MLP neurons of a small language model. Each row is named by its layer, matrix (down: output weights) and neuron, and shows model dimensions 128-223. Each number is 500 + 50 x the weight over its row's rms, rounded and kept within 0 to 999. Numbers have three digits each. A neuron's up and down rows have the sign that makes its largest values positive.
A block is one neuron, or neurons of one layer that tend to fire together. After each block is what it responds to, as a language model described it from the Wikipedia text at the highest values.

L5.down403:483509454407546531491507439501446501558518593510549553450455486511516358588472527503402461393518437559430504498526535459470561423504492433487481505497549501553493557490541567452538529509540405554449561440492475522520437492568491481501492580590565576525462499488527413462391389530558485520
L5.down422:508549483496442466580541529374477462542474536499491416565540499569425556532409594476469587388477581491496439519475473536478429484509463520471460434452511478505480482528538597574499483522528480580539515493479511471495442546524514513531548526463496491449482397510499447569389409536474523511
L5.down517:476606440504409433549489561510467487477442549525504483468444568447397475439480516529516527441526517394547488524423566524404411443452478515572529433431489464501493440489462484477459551513556449548479547546435429589399494544491426567536541509565553545430517510595520523445464493437500526530
L5.down534:486440480540495463585445444522438572468494507561535607438524466473528520555516361457470505613579522471454539427426445441538423566575493454468444471455461427488448515493513426491482424506467546637505447425489395538502548575533441542585509504554471495560518453422529513535524552494517557460
Initial Z word-piece. Word-start fragments, mostly capital Z (and Col/col) beginning names or words, e.g. Zoopocalypse, Zionist, Zelda, CZE, colspan.

L6.down40:482467597525520504542502516544503486553469414615496450462500495427419515495471524610474524500475492500512580492529562491460396451565553531477451472464501492386445508468511442546555419521471418547543524483653502437471424615553569501593497384462515515426484528472531506484457535466406442524
L6.down57:524636441489442585481389471176521437487462428572520383552535543547452580428451526470518557477547454540507535506501524567498481496548587547452453564414509530531538609506488643482433513503534522541521540537522486461538488445471529486490476548585483511511500394503473461553502481533455507528
L6.down312:533544509503557463489488474464438432533533514561496496500474624512497517461489398457530564503507501418520550545478460578459507521538478540479553600404449587522564508512438470540483448509538581496574537536558463454471518427583501456549540466514503497407500457490490495447423488549486519455
L6.down377:540516632509579472496390516455583507391518472565499489460453511518444465464448452487451439468599530522563512519512548463516451441418531518510494543474541531493520390573504530569457576582551564532424607490472526485504611596571525504394542489493543572483542475431540560598452450529484485520
L6.down483:480490551475438499585420578418496493565458504444494524562461503544434520398476454470519413521541569475587586503499606531460496512555476563453502499542422531449448543519487459487531499444464493433410528473460412498484482476404477539467484487545561496456520425461540503567402453524441527459
L6.down506:477497405475407513482486510584413452508456365514518507490392496499514595433514476528505562542436441495518585518571511572539488613577511546431511467384471499408504468456542552540457386496512541520565443477462466466509431452502531482472550423481521519450519547466447483507475473573485570431
L6.down648:460482497613446475483529426588424521553483502484438528554450518540595589515506517539583560500499429481437498463511455572499506566453452500546437491584593457502513514486510537520532532436561506459498495504495549465376575527502509425565491542556405465422499524491489598584490453516537408516
L6.down686:516496550495507621474407463257490565515424447522523459502496506397477537343498477527481551512545429494507467477454590488410527458500443488449479478497500541468510599532453619509578559480467526359476518442548502613522478547527505517476489563502527430546485425500570521526481436442456582502
Date-introducing prepositions. Prepositions such as in, from, on, and day numbers after "on", that open time phrases in biographical or historical text, as in "disbanded in 1990", "served from February", "on 23 January".

L6.down22:608535491490503446453458536561500448584578514377559504480550478461537569455491416511495465464572474583533451527499544549466502449507628515462506559423493477537543465412558369557442469399544477644544514512504491461516489501581424481618569449515600468476570490457459564479479497587512459506
L6.down184:526539547523454477435510466471485470549442423477518471478465526455532476473432487500467507542587464517531514498489558433580509419485516447566479417482528432483594528526447564458558502536492558533588541491559533511478486566476435412547468488573524464458564605496533543564432446600400402514
L6.down211:567476428458534562540449544440496527547531433477469554490546498504470491521345546445460575516463520454530438521473512491487567507430525453453424560408462497461593615570583521459481546483505554486549434412542553488459416534499495466459568526543522475573548423535516555568533463492503517484
L6.down266:447535563440536651572515539453510410458538522520490482419444419398431465513551516535589486403444528463571473461463510470625440524494458454509488498483510474444570464525474502484410499461420448566530422535516432469502453545530493597545513443552442464545497453556421571418493520494448567493
L6.down271:546494430551487532531499485550496514492439479485438495522589482476414568515538496455505488550551410512574489456529589483397560549462434537381412431479544476517523519528542508521532556557599450548452535505488472484544474513530454459450536472494399448440457472571538532602568523570568518447
L6.down486:504539486450441487520494485539442503544485492445542493466583468598575424443467488420439494464521451456547503519480526520547542511485488521556544553449530459591489491498510416468496478480508519498491479447520458447614419490552474461578479506610553559476591543523458461571424537521489504419
L6.down496:514485462520418472479446458345422467414506484436527556453505506583489436531557534451555507503435446508550559442506427437567513480518546532496588566513521432562493486504440534435528523569542521511529580548575524455537523441484428453573496429537508496461534501484425526550518543393478512520
L6.down497:437510450409489417489530474497486489570463545485488478388406578525501476519449467429541449474486492467507481430445500497535484514499567444498465551445551506469500527457519552500492527422534506528548509520482482537613472457563570513463546532486447565472438490473559469408576480455512533556
Possessive before nouns. Possessive markers and determiners such as 's, his, her right before a noun, often a family member in biographies (Hitchcock's siblings, his first wife); also word-initial fragments like w in winner.

L6.down9:460493557485527522535560460455520457494502473409507553497539403523517416458451508516465484546571500554459533488558460510526513532479482532562471519494483431524497531409456522427417581474477546494485546524456544549513494485430415521570553596551460499561501485492486498473556539559574463511
L6.down19:463428428480563436478512394445555506445440469481507584423567446521518530510397516462429568591495490474512486526436558494506557499438491502441416414457519406476481572520464487454518486403523491517433466510489456507557496514546461521513488476546515430558455488584504428555510484531535400528
L6.down114:504472498486441505560505444324403456412486526450585492497549475415451501479435486547506490442434578505521510460504456462448493582502528497449548471468585421443548551515499551540545434508582486494493588525454462470505568514580546456525451457462554537482480521548497465467467466602573535504
L6.down136:510482497458503500543367538186427539409494443477404482502549495521426485461430480511402520501440548461519513516453534503436489547552491482490490582474578535461475546493540570549534510546512584476559461420498550542501475529520530432550446515581508449516478557600587494502489511528487420476
L6.down348:475502540591500529514584527667483473504446499474490560547494445509610527570518537434569438459588505499516547475553537379533467535414484423594632550451472454482545462485542461485471530440527480425544520577434488461513444559527432562505590483492534492571542573503534460458412471460518509601
L6.down396:374513443549471503437492488492510448492415609419474489513517432474433493481461524432491471516488515536424572423589450496415619471438427497448391592502477460524496584511399554518557414519492443454601451453447489588528484554498549494445521460425537437405492527564601499408490424497520515437
L6.down418:500455518498606457568448533433536553469465450505384548441479492488546469517477506527427492508564514413439508439567458559535520439529496575440521423507483494487517472554517474506436467500533527432489437435614638517469537484540528554412538492456405535496464456489429505577569588612450574516
L6.down427:484486453470512481483425500052510506520529467538461502463486537506442495422487484501518534465556509523514477538451495543475552546537473495512494472452472514524508512453455605503543534515456488546494486467485564533463559565429509522508553447647478499514462527496528541508475471428418440531
Predicative article before role. Articles the and a opening a predicate noun phrase that names a role, rank or superlative, e.g. became a member, the largest, the owner.

L4.down1:501464422501444493488467557456535542547480497536466465479466494535477479429438505542464482488574523634518449499497601503457573524387412495505503553506326501444473586476530567541534519628499512444519542467490512537375519515445574419564450536474471434449468494575514536456509515510467458507
L4.down139:452509474475588445516487540500523485536546513531445558484474428475536538470568506467484481486593539606497474533461564464525509474430521394478457477429517456450525550460447527551503516516485473538428538506350557481400457554484394423481377467497582551474482469428507537519465556524521466472
Before a predicate complement. Degree words, copulas and opening quotes just before an adjective or description (quite, most, more, highly, was, "), plus word-start pieces like con-, un-.

L5.down289:465507530431548537545512498440498450485450524441493521517499497404547549559418524497426516523573422499563516581527535483496491472362453511608462435503485456489495445393443426562542513530536491506429496400483483489552437566438428432485421557532465430551488439564562467437506568458600393508
L5.down296:510531464518525479513551480292617496436562511475472477559414441539439545526468569472447467512453522588395516476467431547526572575578525526432479495504522508548405517535473555471471432563469434489535484506491472455645518505538517509615534529537540544467569526449467456397440474469535433437
L5.down305:528476556586563465506480480298409400477494533533453484498515503422544517438500420521459589442491406538574509518486535521416491562605551526493508544360509507446497507436471470472544513494538506474535461489525643451523501483508495431580468469519528495470600454449583467509515386608463485431
L5.down570:496566500514605480550560563422494447559491591438423507579494473522587563451544476562471464401512560484506473500489539549409531508498468435482471505515402541471570541467449530440477503553519451528587514494553583542509479495540441412484540518511519464488541509500461402544441489600443501465
Possessive before kin nouns. Possessive determiners (his, her, their) and possessive 's, mostly in biographies, where the next word is usually a relative: his father, her birth parents, Schoenfeld's family.

L6.down14:478528497553444466502368527374486483494465498552535515518553473523523470429499468593522508552498535551513487437438444410509480536515576492484447450566544507491442505571564433477485501542522417533437563489424468489438587502493591584511535517517522506559491538465469450496507480513556427500
L6.down28:414543528442511504483484479412407469573499468546444527517593474558557485441498468538520549467507475491496523378431422517564496554564474499495445561535502515452534489538420583435535545596497562520574460562556565497489506393502547514452425486554474615500516576474409528460550589436551495473
L6.down84:493479355492583501514523511494635524429450455502449602535451510522556493518518514476499543478634489539468532450425587475571491495419529439461474568515498527474478557535540547544528549544546564458494487450521452525534489527500488469549461477486457451517446457445514462503476409529469518472
L6.down216:477524546494489506492487500527472525498482399501540453520430528466484537476516452445526577450490454470526469580424497536541461513412617435465464452533529518425534501537549531475373507525501562472592517407550628530445516590549372479478489515544487486486553523538459483502506569491394479551
L6.down276:513530401471479459478507446533426519499476495504456469499495516425581570461500561556545392519496456544521469468484510496479565399494559477492451475523555588499552464462516438498579484525432441533558530576473481535510492538494523478427447536593498563487560484435599559484481537496520537511
L6.down315:436558560587537444524492529513568478471452550452495510614526465542509603535494536431450569487651600499532449527501439463500539517559618519581487503445444530450547509534469486433497526524454534414471480489442424506487504427517506487488488555602500486536556570494453351482406530472567395456
L6.down320:424472387530582517368455493553540556522532444502517508592596477506622574400424477526501461500495457506571453452565502549391528530592517565478540492498480473526395462460474459576523441539569550487434519525434502479457578504508457558482463401536507505511456500526444514522471424445545509460
L6.down436:477478468587530526546553446461495531532590445457498554541524492404479465439565466497503452512547410553474558470513557518406504436530476401498500488470421562460507470507590479499611455529464520459474549535458466528469544535416569473555467530423532465532446631518455513468440558487598513522
Modifier-slot function words. Degree words and connectors placed just before an adjective or second modifier, such as most, very, and, and commas in adjective lists.

L5.down310:516536463518539517374429482466479477534339405505466541502524504433571477521535503501422505549551592413553499494522470436538483463499496488484485551610526443477494401523531534468485463475541483500522493476554540464458455505586438422538496475548491535480516467520494501485432461484447529455
L5.down316:538594570536504573450521535414545502576558544464465517548504561519518529465556546543413512489489504548541446484512426489516426587482476495493527456473463428559440521428602488527447538526529492434519535500573500560514495521479492531510515536437493515545611594506494467463524550491539497490
L5.down393:543569489482526540555586470532540503594559529547471526541506471479492501483466478520382515544566459507522563528469483521526459440465504446493412526547549414491491501484559530579566571537539592336473478456452504564438500471451557459507492528434522433467553573484488561550570529418548491514
L5.down486:468500552526473587536588487517529531512466576508504562534373470448526524497504448401467504428493477494483626531440465570512478535532398494503495517485416484506443494424509415490523493479463505389529478558573608472434452495453538421478529457588483428557547502432579473520464523447457546551
Opening quotation marks. Opening quote marks that start a quoted phrase or nickname after said, deemed or described as; weaker on all, of, based and -able before a complement.

L4.down49:461511560593505507466444516248462442483436555477378496472485556550490518457480516505478437482452526498487514419449546522423566529580465458520498497483552523530499562449446553467567480579537524512439587472456493421564499512565427488493594483557441555637519517447480476543500494399492458492
L4.down511:505473487446506464517548503310488507504491463448487518525514535520456512434487491520471473439455492443527522474463569553534506478568491403516485560417502533539449505439571490472641567480471514541508496479526541513490491477494450506502561567395552489522454493566487509511514498501428437456
Prenominal modifier endings. Final token of a word modifying an upcoming noun, such as adjective suffixes, possessive 's, million, first (Roman empires, England's coast).

L5.down76:459540506517542481532348486469511480510475486513475426459509477476514431380483414550461418503519428541544445488536538503516577452503490501560503610465463550399569543558480548503563431415387447455564525559473505482490460465416488503451510438474508520493527430384576509477474453459428421577
L5.down78:496558504500540521491455545221472518444470510545483447581453512456500499514526533539532475472500583491463481434466542478482510514476488525502499534453476503427516503515516569428551428446512446490485539486481514445467539399519597441591450467389523489445533483448508448558456490429508500554
L5.down222:495546460473496574480439532502436462475458500526513663549490585463471574486446520519457517503560463472457571459489537506538498508557482458498563574442544535414588480540500460509473472446454441499536423561445445511507442477477504545562459367603470419433548469461531364528479578498480480523
L5.down269:472416452497550513481505515531514496497487363507538464551586463536478562429578476502524525529566492559415536433555578429471527516548460537501587495522534559509539538467440528511439487461521506568415414634465413450462446534534514466473496433492461541569526444523582468632462513442475470493
Sentence-opening "In" preposition. Prepositions, mostly "In" or "in", that open a sentence or paragraph and introduce a time or setting, e.g. "In March 2016", "In 2012", "During the 19th century".

L4.down4:443494438508448470503590409445506495468483593557489390426515501506497519425472524492494427581429513446487490490506522600537533448600476498512491553556606471483453446510563501515529584561503473519515584535429560395557460505499547472513459494499451490478541468563451529524569474409545483481
L4.down147:508505450383514515466538487439478497571479499486535548410518531436447560573546517426532515395511539469558439476396507476497528501542378551486597535524430536458607502544554511567536507592472464433522469517460513524427533494462434505478435476562569491476398510462557556574580497481426448493
Mid-word "d" fragment. Word-piece tokens split off inside a word, mostly a lone "d" beginning or ending a word, as in population d|ensity, Release d|ate, king|d|oms, Blv|d.

L4.down338:563470465514453466626493591615578453483566445498465488442563431482495442476530512537489480548545535527417434556494535529516491478495471495553494462401528542451515502537494479546444509482431473516509502457454507532442449507489455581532534577512510418486451509498487477539471531504473523478
L4.down462:538611498541515541500430559453466518522543479409517443470510440557454407475530431461507497466580489362466492479416476615444441412510526462508536452536471577623509549503469540437502454514485552511518499483519513607463439552467486491542483555485573494568505495420524528492568611507555487486
Copular was/were. Forms of be (was, were, been, is) right after a subject, before a predicate such as a number, participle or noun phrase, in encyclopedic text like "density was 3,890" or "It was released".

L6.down141:580470464511566464545422541280415508477523512491578490555622586584548516540446455475533498517465466424554482484542514481421453418525529515486509476488484465570448531590492426537491573428563530474448456529577533526493482525560450536499505569542519529476561494473415546542568463543569480464
L6.down243:506519634438531476510321573304537526560558504410516436568512554441535459403499511520492559458511553497475535501512521496545533442553436492493489540543503470535439488516463550423609547547461495548474443480480505592521477469534519533586442490419453573542569560461596504568512475571508474552
L6.down372:509485492485576479503367482321594534420546416505559467482536450517490487610468488508508514495506514525435488554470451565508488587494524481478479542546511459461531547575565543546530435531536483487475439511464517520435378512470524586584439429518465466483428466434484537476546416526476562378
L6.down409:562484537522482440470462450389431454580590501427395401487510538416462429520582576521453503542431570428501532527544427503502492410485486434476497512498532530447514482471474384537480491588567464415453501390517500538489541550485422665568506453522477537460503467505494487489583561482560507470
L6.down419:511528434486517483426497478416540432486529538495508498530477485564579474363463545573408432480526453511587504490542520485491451490529439529446467472476430504494525489510502572569495499511645480483448523560486537581458497506463496534505566433458536429466485502511442557579493558529509393317
L6.down478:579466516512556516573463555277428502465464495517493583608478491480579441482407543473569450501531424448497427452532469464495525453435450441544473468529445588535419528541484494478511450603492467397519572508445577490387464487468466429563434456532476455507445475425503490524439447519433566518
L6.down641:454465454471563519433483456326415473562558484483576574488574587529488456467545501602446439526524550463473451471488501474536552558541460495580505553450469468484428516501595549490454469609440409461487423485427576506406536552570492517570454452482459496626508502510503509470473500519508551443
L6.down664:421531531552530519467425512489503482472617491455455462468558470496567493519514490520449464430461504443617486473472589506504458474468527510413434644505497501468560552521561521422444506489473434505460442473405602598514409505557437524399520486478447463485515461563491465528510493609507464574
Quote-opening marks. Opening quotation marks or line breaks right after "said," or "wrote:" that begin a direct quote, plus scattered words just before quoted phrases.

L4.down375:430488499427532459396411534442548482623497560467447580495464532486521574435545566589519473520501566560512505409553491433571484537544424449494520509498441538536469520437508567480514431529536478482608516482479411513573510446452462521512502449461552487544467556506469575388423470595475659498
L4.down605:614445550548633550421494542487464400542455488556574458542547585451518497389562478570488513490435392497437500439463571486449506534436526544548480569492448552387524545541569542414524485509540507522564567563533556502529440438468535540429468547472456566450471398512528555492502515465458555589
Prepositions inside set phrases. Prepositions, mostly "of", linking a measure or head noun to its complement, such as years of age, acres of land, start of the season.

L6.down42:442535572577556460439467455460606470452500473516551422511473454478489450461457475470492568445517521404502477438453556442519484391590536459432469622502468512480507492582484593461495463474491541587446485450559467468482442461493419434449459498524517433463504488469342505493428456630537423508
L6.down163:443474476531513418517578549521474543458413493521468436494535508462521444536456435451481419559503533541447536512545437477471476520461536433532601532497582502531466500519422545590441487396609491453498580532486508472515427457519421459499549452543483498526534469507517545509503577606447493513
L6.down223:401534543448472526455434528556473440528399519542506460383593486485480515489528588437477457477608498545449474558443550561394398526579504475522359462441568503546523462552441570463500473459439470539457468560497565525447523584576475501429491584586533471607526537542560517485493495478562534426
L6.down378:434470549585500510454454485528493496501477513474448540539488525480535446520512479455545494502600536451572480551535390508430540423499613430513443490549432517542452457384509525519552545498519494501442449495491454569581405588563520532564563512454523425466534491518471547478486451446516469511
L6.down535:493424538485469550429478528496431451442504572594440427508460422455527515564548414509487462518519562571598438515502546603598435560569624418433503547417379505488537490460496500486540479604513517494483440484488520452450445513527485546550543498588584487483481522454508480548525491484525447516
L6.down626:500494433577492450485460425520453493442643509508491502446480556468433520501457468402530436578501447464577531571472569601457547524564523490464464555484383534526502489415512501430469538471510539444519491502477560503603558463524516445568551449464498481477449466434440532578491454427529510553
L6.down660:517586480578447471512444570591492535512431510486508512453526537510467512398491440399491583414420532550591440513438487510604452555511398511522405556459557450462500555487431497476426546409567538475503510478553535495414508641437499533437519521516534434499448457547531540529461449577490445455
L6.down682:396487465365522519490505416483468583570451469465508556521529515563510502458435536573540461502554314504465502547527525487511439529421539546521576478471561476567491602493498468422642534539517519494530536570495473501463513396441480546466588467509469510511424481520528486470551512461467535490
Place-name completion before teams. Final piece of a city or place name that is followed by a team or proper noun, as in Philadelph-ia Eagles, San Dieg-o Padres, New York Knicks; also table cell separators.

L5.down168:481513547471508495523548493578462497528460421480552467500525506415496544431608534528535542490536533440441491462537450552557413519560519515570486488434476491458511436390466512514535531457496501451447566462514547527518492557598484461501575458584532487523535468521458550531405543484467549592
L5.down287:498432403511450456489502620519522515450499462526501569537414488540451508506493474465599491449513562487473468534460454498540518522553505431563471485556440481490516454524470476538562426556454492514608503589503598440589531595486503571555517499542589440474441506518455496439506600419521485559
L5.down297:508513471464420561580527486486421577471494509484508530565547468542437472532480507486588483513474516506504558511522485514530460545518558534507544483565525437566556554513610414498516440535464572466491517509518453533469430529535498508408483479418573537582473478502555508492551454538572429495
L5.down673:469501460350514445559473568345467473482523447576459454565465507469424520495506518478438514422610523483521503447479545539577517563451581536596524511430471474572482506493518457485539501525463488453522489509546503489478521560516540483525492486538521493483444492481438461552433487575428510579
Pre-main-verb auxiliaries. Auxiliaries and adverbs inside a verb phrase just before the main verb, especially be after can, also been, to, not, also, later, -ly.

L4.down18:516475443429427451409374477526492413441574429487531458442562541559509496458482468565535526504445497480497438456444528396485536509545532431531446559441470521409584566502555552479539527537621579414606573499447553520472484516546454448397414548553503499471469446463478580550487478495595428559
L4.down677:507526439464415466389333466442521501486537458454623575572577471533426479437484515480486438518433501520582443565470508550448468583474516489425585460505428475490484582540438490492497519460536440485538492477411510551468480586403465490526436458555559526480586540574579437522478427531514457546
Indefinite article "a". The indefinite article a (occasionally an or A) before a noun, especially after "as", as in "as a child", "as a rule", "was a".

L4.down278:493472486522535524459511521479391530474503474459478436539436544533427480485437455492442535495473524462519447589542468548534473457476465458564486476457464537535412564430540501501584489525527490518436486488490565517476497480490530407517492573461484551503591450619488446463478376497437511597
L4.down685:420455533493515475486504546513510522467512446465495461515428514553349463441544494505500471548513519494538516467528587525398488567476578405491532470494469471594504579437492529561553507523543430528430577500582541564391448471463537410489478540450524469575563502617496518514401541534522419550
Pre-adjective modifier slots. Fires on -ly adverbs, degree words (so, very, most) and and/or/commas that link modifiers, where an adjective or participle should follow: newly hired, tropical and subtropical, substantially overhauled.

L5.down20:517497434464427512430445479473452445484538583404442406511507479543522453418493504444498500532547484540531502553425443538414522502599488485515494582373478471513450552453517539446495558490462518426493568463434575500404491430542446409528488610451548541399475536563540458483603597451451549521
L5.down128:535486466502516544453365493352466562577475517469476428561479501547486521341546575461519375418504412533503441515452505509498528563524530468503529527579538523461367515476465552582566401517483536450546549508558536510455515399468496513489486518477517479493393460566592531534440489609490543543
L5.down142:484484632575517435439464410568446443510541465446548507526554590603473543454575484526518507458503547563567425531566427408545516480438555422491502493496476559509459550532460495458496446562421439511476600485545453460572575525491495495453426509488486494492516566603505448512501514352577514505
L5.down574:524448547486535534514426492525524383465589419545457523494440450468423531537520478506505569531426503505455495474439461476492536439427475500601518570492515519505467484525603533515479657548487548523607511557429483454416517481465475524418527512503556495563462496529498600477501542410445515547
Degree and quantity modifiers. Determiners and intensifiers just before an adjective or noun in a phrase, such as a, too, very, many, key, "failing to".

L6.down6:556547455517432517466536518449528505405433493444590419541554563496471530501556511487379555485476521455434503531496531538532481466496491501449478473559496547383496462480398426500549556460595596444513505505479520549454494575474585471520405540609476462382476459468573498497545501439422533540
L6.down26:503482398518576502492464487513433537436516539463466525489539409533408538448492408502495532454522582545473561475476480517475396615512528522501497527469519564498555478370478510485468501610465502561469411501577451512474522417491471554519499512496442530509562513476515495508519494442554548501
L6.down51:558539554525377485542534443562520429492482467429479459424427515501586504487566469538521493481472548430473433560612543455522558419430457382511495464575464567551569437478570451505464517491597563591520462482520555435408437483487511430521480437457471443538476511487447451531485575511546466601
L6.down117:595467511524439448544466457478489430426584461477455474544494527490556565491492470432551571495469557431533403447486495515454420565482493486530541457506430614425441484549550540491467465552559532478559423545526602573529466503489475463495433482575542547422450585538491452549473492490544442480
L6.down261:524508386479418615568483451512486469457602498398461454511547468545472463539559503481424455487582525505554513540498490528519497459453488485480411479504475590529438423457551493490504497486484503530446450482504529457438532580566567517492497395496544457489534539555499488411518454532485439590
L6.down327:535462479448556471462472535485522540486483432601550472494485521459513504543463398579404548434524443523515479502463564490499412505447429440458596602492433458515620461455528498586540558575390527516504546502444541475472512520562631487555462531579525528453524465601439511561532549516527394518
L6.down393:485584538422397464518526425560532457518465534514539495564503526375452586492434510463406509523476441456488456442479574493482515627576533457533554560417394379566543487514579514477443487439505407503560434563465513497525570439554515645511483542484493499532507563439505402478477546472519527469
L6.down444:530530463534429487481474519429425518506576383422429588488503468455516532482462465524574381502371520481561486495471409634581499451557524578540426523487501511535576485478442480440480533563539460474505479509566424553498524496503517483446495536547499519463436475484530619542535496565467613458
Table and infobox field labels. Header and field-name tokens in Wikipedia stats tables and infoboxes, e.g. the opening pipe of a table header row, Matches, Passing yards, Elevation:, Language:.

L4.down168:526530572484486460578503490433422470587471512558460492531528439494547474577439510508523579441584542419519477528505615462478464444488522429480494492465499501564493573534518486487519556440509464391634504541466588619459439502439459459465624474533442493503418515537560472503511493503489441435
L4.down200:503482456555413430511518471445600413435565494479500458547559491492481495361551487485503564455591580514468500532524527450512485526562482486558538474589421496444515504380483490442489453537549437420471464468440470524483495585486538501489433472489617303412434402496418470484460486478624487493
Table header separators. Pipe separators between column names in wiki table header rows (Date | Time, Pos | Team), plus == section-heading openers and birth-year digits.

L5.down423:443498566572534579501501552533521490506505510555527488473551494514440483403444431489446518536459487437516519573568561582540487419547416418479462511495544533493562555482476537478487502560613470460578555533461560473440482501522474494440483427591576479501513410535545526566481542500434496499
L5.down558:528487544545482513469428509487591495537514597498470484509474450461417523453517527541477578479445503471535519529457491442438457474516453517460507468477493469542411458498524443506504448416526431442462597498493475573510587461515524559474536520387509478446547543471457615444416576540503514455
L5.down668:509515368511504406403480558682548460560488508587521498462522505547521564603493535514498469489586384487574474455516523572510504525403477470539462476504459456506574550500491555520540529550449570458587606538487516455474474487469465477508503471472554406585490528486550450459402540518465505535
L5.down702:445483573445526475425575498509430485556539499537488553429567449518599538455561586542354422570511468482533444425508387485509395463514430554485512494532524466437436510543512550554435531507485437504516542482456520509412514424536503550501572559425432466485490462507459534541518480609537599484
City-name ends before team names. Final piece of a city or place name that begins a longer proper name, usually a sports team, e.g. Seattle Seahawks, San Diego Padres, New York.

L4.down119:538487469531500472482455543418380436480462468524480518485547607518470499457561526578589480480442499519419487485464569469438480605468545419532490560504514533583571491527606558503490479466492448461519525479459449548485488557533580527504536577560506469553371530572498457597523468508466494573
L4.down316:480539450452402427508444563353384513504456505455516535451515555427493464485605522570592513447499582563502533464528488447369559575557491473553605528523428460546482480450584552429572472517489508604563533429561501513517493500471544510464517464538547495445482544563570479498468459432502559574
Ends of prenominal modifiers. Last token of a year, place name or nationality used as a modifier before a noun, often after "the", as in 2020 census, New York Mets, Danish State.

L6.down23:516478495494368514550415543409566533538545583455473474501479422463466551493471442478531553552559530562477441547525503597418443446514498529460451608544526504532477574427455498507527560514489449482421418537564451564499437559444518482441424527390454574539497473427595500444416473553418550528
L6.down146:523514524461428507460533495312581372468543557506423419500502524547455473446491487509533541526534487440507467518483473448530553485499477584488519447474518495542527457520465478452539577565491563566507434490470482537468454496459493430425457418574410450420527514556577478553526451440361459490
L6.down204:460420543510464579483546515536516431440552579561440530497602542526601539427489489545480461571491464470424568449547447480534482497531480505591536496410449341540495522457518460493580395500527505479466496511498460625486419425509483478520473566469535490440519582434489492535464548528622567496
L6.down384:477481527481472425549436541447502432454517463559456618482528556546555416481547556515393518507496580480492471433498490413595462469453476542538535566459424586512446471541560522436577509555496508495514437539551515497526465460494508455527504520487580515501541575480470448521397564491510466504
L6.down440:475421541498504481561517441639538506464495461528371516420575450391490505433512533503507679457484530567502536533496469534509428584470429530489505459582474527555498450457475414508535442430565466520531458466473507469487407489433442558572427492517549504517492496577398534465518462528478516518
L6.down474:531551399512446484634487543423517510537523471440543463465518517497462486465587519495542483500529477373474474481428628436543400561407526502619513422546418438537436480554430501511498514552424494513533535574488570509473510591647574566531506517482570561533514500578452507478546504473438458500
L6.down560:513482438589506432484489532362504577465431539572538490438506558473488483561566468448621384462555506497498439517388454469506431582402454460529477509448487542504546506489459473507460533479503444495595475477512471467457521491524590419429462457562472435481509498538488429569564520540484444529
L6.down605:456510575446508529623472520515453449466521472506646502478582484560466523412411426517390409431447480425491514426460416490486602481540566536527495458499527553418501471517525493553485490468568471503447454543458485464492516425459475438530557532557494572531518526509465523542521537564569470535
Passive auxiliary slot. Auxiliaries like was, were, is, been and following not or also right after a subject, ahead of a participle or predicate, as in "was assigned", "was not selected", "were injured".

L6.down121:502550411525453531495508505488500476528496483523476512518525507472518523474574397503455462443548531448540519545464428557513491492556465476498577507489370534495539509450565527557558482517533444458476500544539608492449504500573496580503494598507421475442508563517440471610504494475613519452
L6.down300:494438442533558512506525484530524496420499517527535493436593566428503488592478486478473566531424470443566428460473561536531499500582545545480398555535527506417563483530491649471546493583532509421470531556486534546593453525470516595469534509512520476542414502550498491420491585502482518451
L6.down370:501463526496420611568486518459454541469485439518448476511447516597523537584540507503442445556499480468510403515394476545492602503475509430424460444432564479488406501441479496460514599485429410489503500451404493506512442468532588490494501569392447437533483492522563413508586410593481416534
L6.down415:453562540584494539527444561467445427399485631542526451479507459530492539460487511445625507497423448596480555554421490553556545577471540522449487562496414422575485453509509506525575543550533503518534519417412525535414563423483416489502606522467518500448538478469511506507459497447507521471
L6.down500:504489459437519576492564545534486503572463490506536482429503462514492502464474549436446493466560486508509446523524503482566576549440515406448525553545551586468556406595428453360446551532566513592475529373517517555497456494492486489464513507491436477472646442465516498538404468492558485501
L6.down527:517521554516498541442502553425480541565466506503502546522555469496509550560519494488513483419480467489485599589455503543523446524386469457511565520537375608564570437516491536536623440512530529507341378544424396447574566455524568456511440534483481456512485442641500478493543553489561607511
L6.down577:502421519536537523421514530450502448600549520522484526448509522470476477518474533493496501576532495470620506430395522478476572491524528465515554488475503508437600440517462521548493406565443528522438495453468561526451499531538529484463456530512504526477566559524520552672599395485466572614
L6.down673:493422492563392545456530469471585457496527449474579431434401537416478590596561478506521539406474547459467516511467445462473399505509405416523558528554521504513494501519556465408477434465504553444549441544539534556452471485462500512498461502450461471402540444431565486608548507487490499399
Word-opening fragments. Short opening pieces of multi-piece words, mostly after articles or prepositions, like rec(ipient), col(umnist), d(es), acc(used), dec(ision).

L5.down77:450519609511394552521577437572519470545556477491432490454505466553587521403460524582441540494515383501456456576533562570555553433454451551476540532531443454464432515487455423441530453584557413475488469505501513547541493467495484553439487471541533519480455449451468579541540537475401547480
L5.down122:440485465480471483426450507529539516554501488482544494567480488533552524516394560404482534565523462471465636548486548531561607483543522595545526476502480432462478559438523561427472533521434543394397419512559452541504460481515505466504546488512579542615501469548494496419441577499500429509
L5.down187:438625491579546546504454516475576572461493533446492425509533461579504526435498431489508521473556511493478482498522423527554519511436487554512464477522457621485562532521433570502482509540528513563532487553469525527623489554549451505463533558533539427464592503442624542480475526497450536483
L5.down363:532538539481426413496452495412500418478515450518474532524520503550558406488404502517442438467547358497595521525415532405487592546536590541452536549474491492456477605486467491479528516518493507450506544475480489589562513501417492569429468535471458462472560446485442545476540425458457484555
Mid-word pieces, infobox field names. Word-piece tokens inside field labels of infobox lists and table headers, such as Are(a code), Rel(e)ase date, Aw(ards); weaker on mid-word pieces in prose, such as sh(ut)tle, cr(uc)ified.